{"num_hidden_layers": 11, "norm_eps": 1e-05, "beta2": 0.99, "lr_head": 0.00593}
MLP neurons of a small language model. Each row is named by its layer, matrix (up: input weights) and neuron, and shows model dimensions 0-255. Each number is 500 + 40 x the weight over its row's rms, rounded and kept within 0 to 999. Numbers have three digits each.
Before each neuron's rows, "fires in" lists the words (lower case) most often at its 100 highest values on Wikipedia text that the model never trained on.

fires in: "to", "not", "t"
L5.up881:577468509527495497552430456482474537507441496534470553508463454480483462511495492534519543488472440543491529447376432491503506513597554530501492499456431446551496508523621521509502509453485509505468545413439488468515461447473520484478429519526430541500526521509560496499426451498426434501487504491537488571416518443582488499501498484535459369514463470467486513529518525523445503508475507445489545460494424527533465490518424596474533534459559447514535536468498490485481504518457461484525478544453492519461533448532508531538525549516474465496523471507523490546492485477515465548543529500449469529508494450515535543501462501529538468399534566459487418535459492409502515592435516460504524452543543482458518539477466522471490520549549582506513481479472498569538457488541546

fires in: "in", "reaction", "sold", "gladstone", "model"
L3.up350:449503482526494536465453541563556466370538482495550497480450487475532542517467476465495433461560491510478464506542507563417478455489541518477483482546493428520467464462572432401515544409515457445492527502383490594414523486532520527488529603542544483500471536580534519496584530461468558472434481504565510529461496459511454511435444485494462494475471528439526455463483587485539501529514514501569561488486526481530526520575557493536525411476532491526477515499477494540517538488488467508508416531482481496556523454546505530479521532461444596517505478510589526518481500509481514508593519456524520523450537558563535558478545450554491515533573456475513489482562527484583533518480509465509478541465467497520521521488493502504493489495507472491504506437526518532501449468554500

fires in: "first", "such", "single", "variety", "most"
L3.up590:507467537445488428476460555562439451543463512493509425482491510472565484546480426468522425491467525533489526489449477441506456536554528508547465444509457427561513463597524510488472491488483465586502526468474487489592500510453501471484542438447545528510492458497513489556441414420514509442519533505531472488479509517476457429492475506503502418485513514563493388527510577489511493496549502508389533552439535499557553477530543458509501470516597501520595561501508540565547503533444483468517421546511507506479505494524525635418483475486467508463588522548458466502485531475502532502560487512512488428473510541504465531478510503485516537550529460511488501500500514412479522537510521492527499516478509442528487519524410456482436534516480503488428454495488479539444465524498561

fires in: "the", "it", "a", "one", "forbes"
L6.up567:455514451500506483510514490506488508431502489433522484496499467515520543528497451486489443539481441465466561508477538487533497499460501522493511547399432513519524533463451467501416437474526553504488569490464411523489495526547517490510523513478433577500463498522467469489574472508451577532439567474531512480537518586443502546493481532474444492533523455471556518541531546520471489495432439436541479536451595520517472522448566538384482461533500492494519506509555453473522543541556476518530541525536487487466454483499493526482510580466577469457482594529550529489504499419472440509496508615513529545456591415480545448527480495504546523468512500503514442444517530480498530537475573493481522519487523461521541549561409466399493461550559511482555527452550448490484486555491496

fires in: "may", "july", "november", "june", "october", "march"
L3.up466:478503501541539448466493542469431559552538455533526506564481480511453498548547533478560583522518499472436487480537460602495470503483527544504518478494492472515519493535530477499518505445418512500517532468490523409560466501565482516489470553549493503533455401467516470512475493543513570510449460546531465476534558519468437488467451455555453469409467534577539550434493508472551510562515476402568459500463497531557510490568506543525468450487595518545600452559557530503509476547478474472549483530460532433516491534497497535493537476419480488493509531522523525505469462458435417517517559551440601498469541429569522516536486451474557518499524493428506490462530441524502480519499548516489517516579511481495458521415518497512503485486438428489481480492518507535541487477418538

fires in: "to", "david", "steve"
L5.up772:508480515536500522577420423527469560499415507454483456515475449485476441423493487474562489534419561484428470455431561478494444446501505583468434510536585479517460424511522524519419473473534518510573548499486480468434456452467516497612500506522472594461466461497495452441457535518457492514505426498465494520542426558553534470511513425478509473512478560450564485491502551479427481563462528504448549456457486487509535509505497507542442492474495486507431519515514453493475457467509438456543504552541455495586485519490418511491481508442532495537543516512552485482472482459536496504511534527513518516487561426541574529484493505472460503535524517436469537488483515510539487547500563503463501498468566572480541473468461526521496508482497589526563497527491519597507462468420529

fires in: "that", "it", "may", "978", "100", "africell"
L6.up667:503550535518500475509532499515489475376539480418497509405488524473467499478512542498511480459412500489492532427508476561490482509513544472508460514470537506519469531489529479453507572464524530536500489465485484492431473466521482583420589534527473513494552503516553453482470491429530542488467597505484544533499529482552448479426494459506455452530546544508458456496549484515577526559469516401512532488497505422482512501506480525531494524481589451490573529483466533405513487507491499399480502602505527477494556547590580480534474541506558458489629503527468567485496527420433489569552509524473465499486497515512490491484497487516397464492497456473470534479534526562417441529523490479482553490521493451433458514499459488526498492452482523460468489471464485418502550481497486

fires in: "to", "traded", "kong", "trading", "vancouver", "tokyo"
L6.up656:548499538465542463556423552545487561507475481517479524480500442565496571463506532523530542508454470502485500476485462436503512463585478484545423453504522472567510525500564562501555510540471498497555529508382460530501474444502530545479487542492517561561511523512474455460474429471496411512530529628537521552440546532562450473512467398505531483452464534566544481456518469519481487548458456496492610490464487495547482518485519505527544485481531469528501513500508490468468465541571431454486518544480441434523481553539517478487483439531435504518545528498495493494470476483524508489508505550492561526500562414491519484483512478538543497499550440432427540529549561508529514540514508539492583480607464503497513529578515507505496474439489482513493515503442436545618508446465478

fires in: "one", "a", "another", "their", "two", "no"
L6.up139:524474544552520554488487509521535528511476452473510446527436444480526481464548482556513502495564457494467529458534492489517523532586512474586455551494472411528463466490517445441525503516574456562483528451497493507494455497424503469556559503534499476438487519515534480412524495566522435476524529487487548565561477486530449483483497507515492421350493482523481430427528474461534535530453454544480495488506492485507541548545509540519513494421494600470510535555513462510502543462513482508515527544431576503546478477529482599468491484498534469503560512532572523534568472554534418446499528560488537439479527490507476473468455492526550500432503502535456491519454455437446526516501542520603481521496470516576359526523459504503481464456505500484519522492504508531434446470513471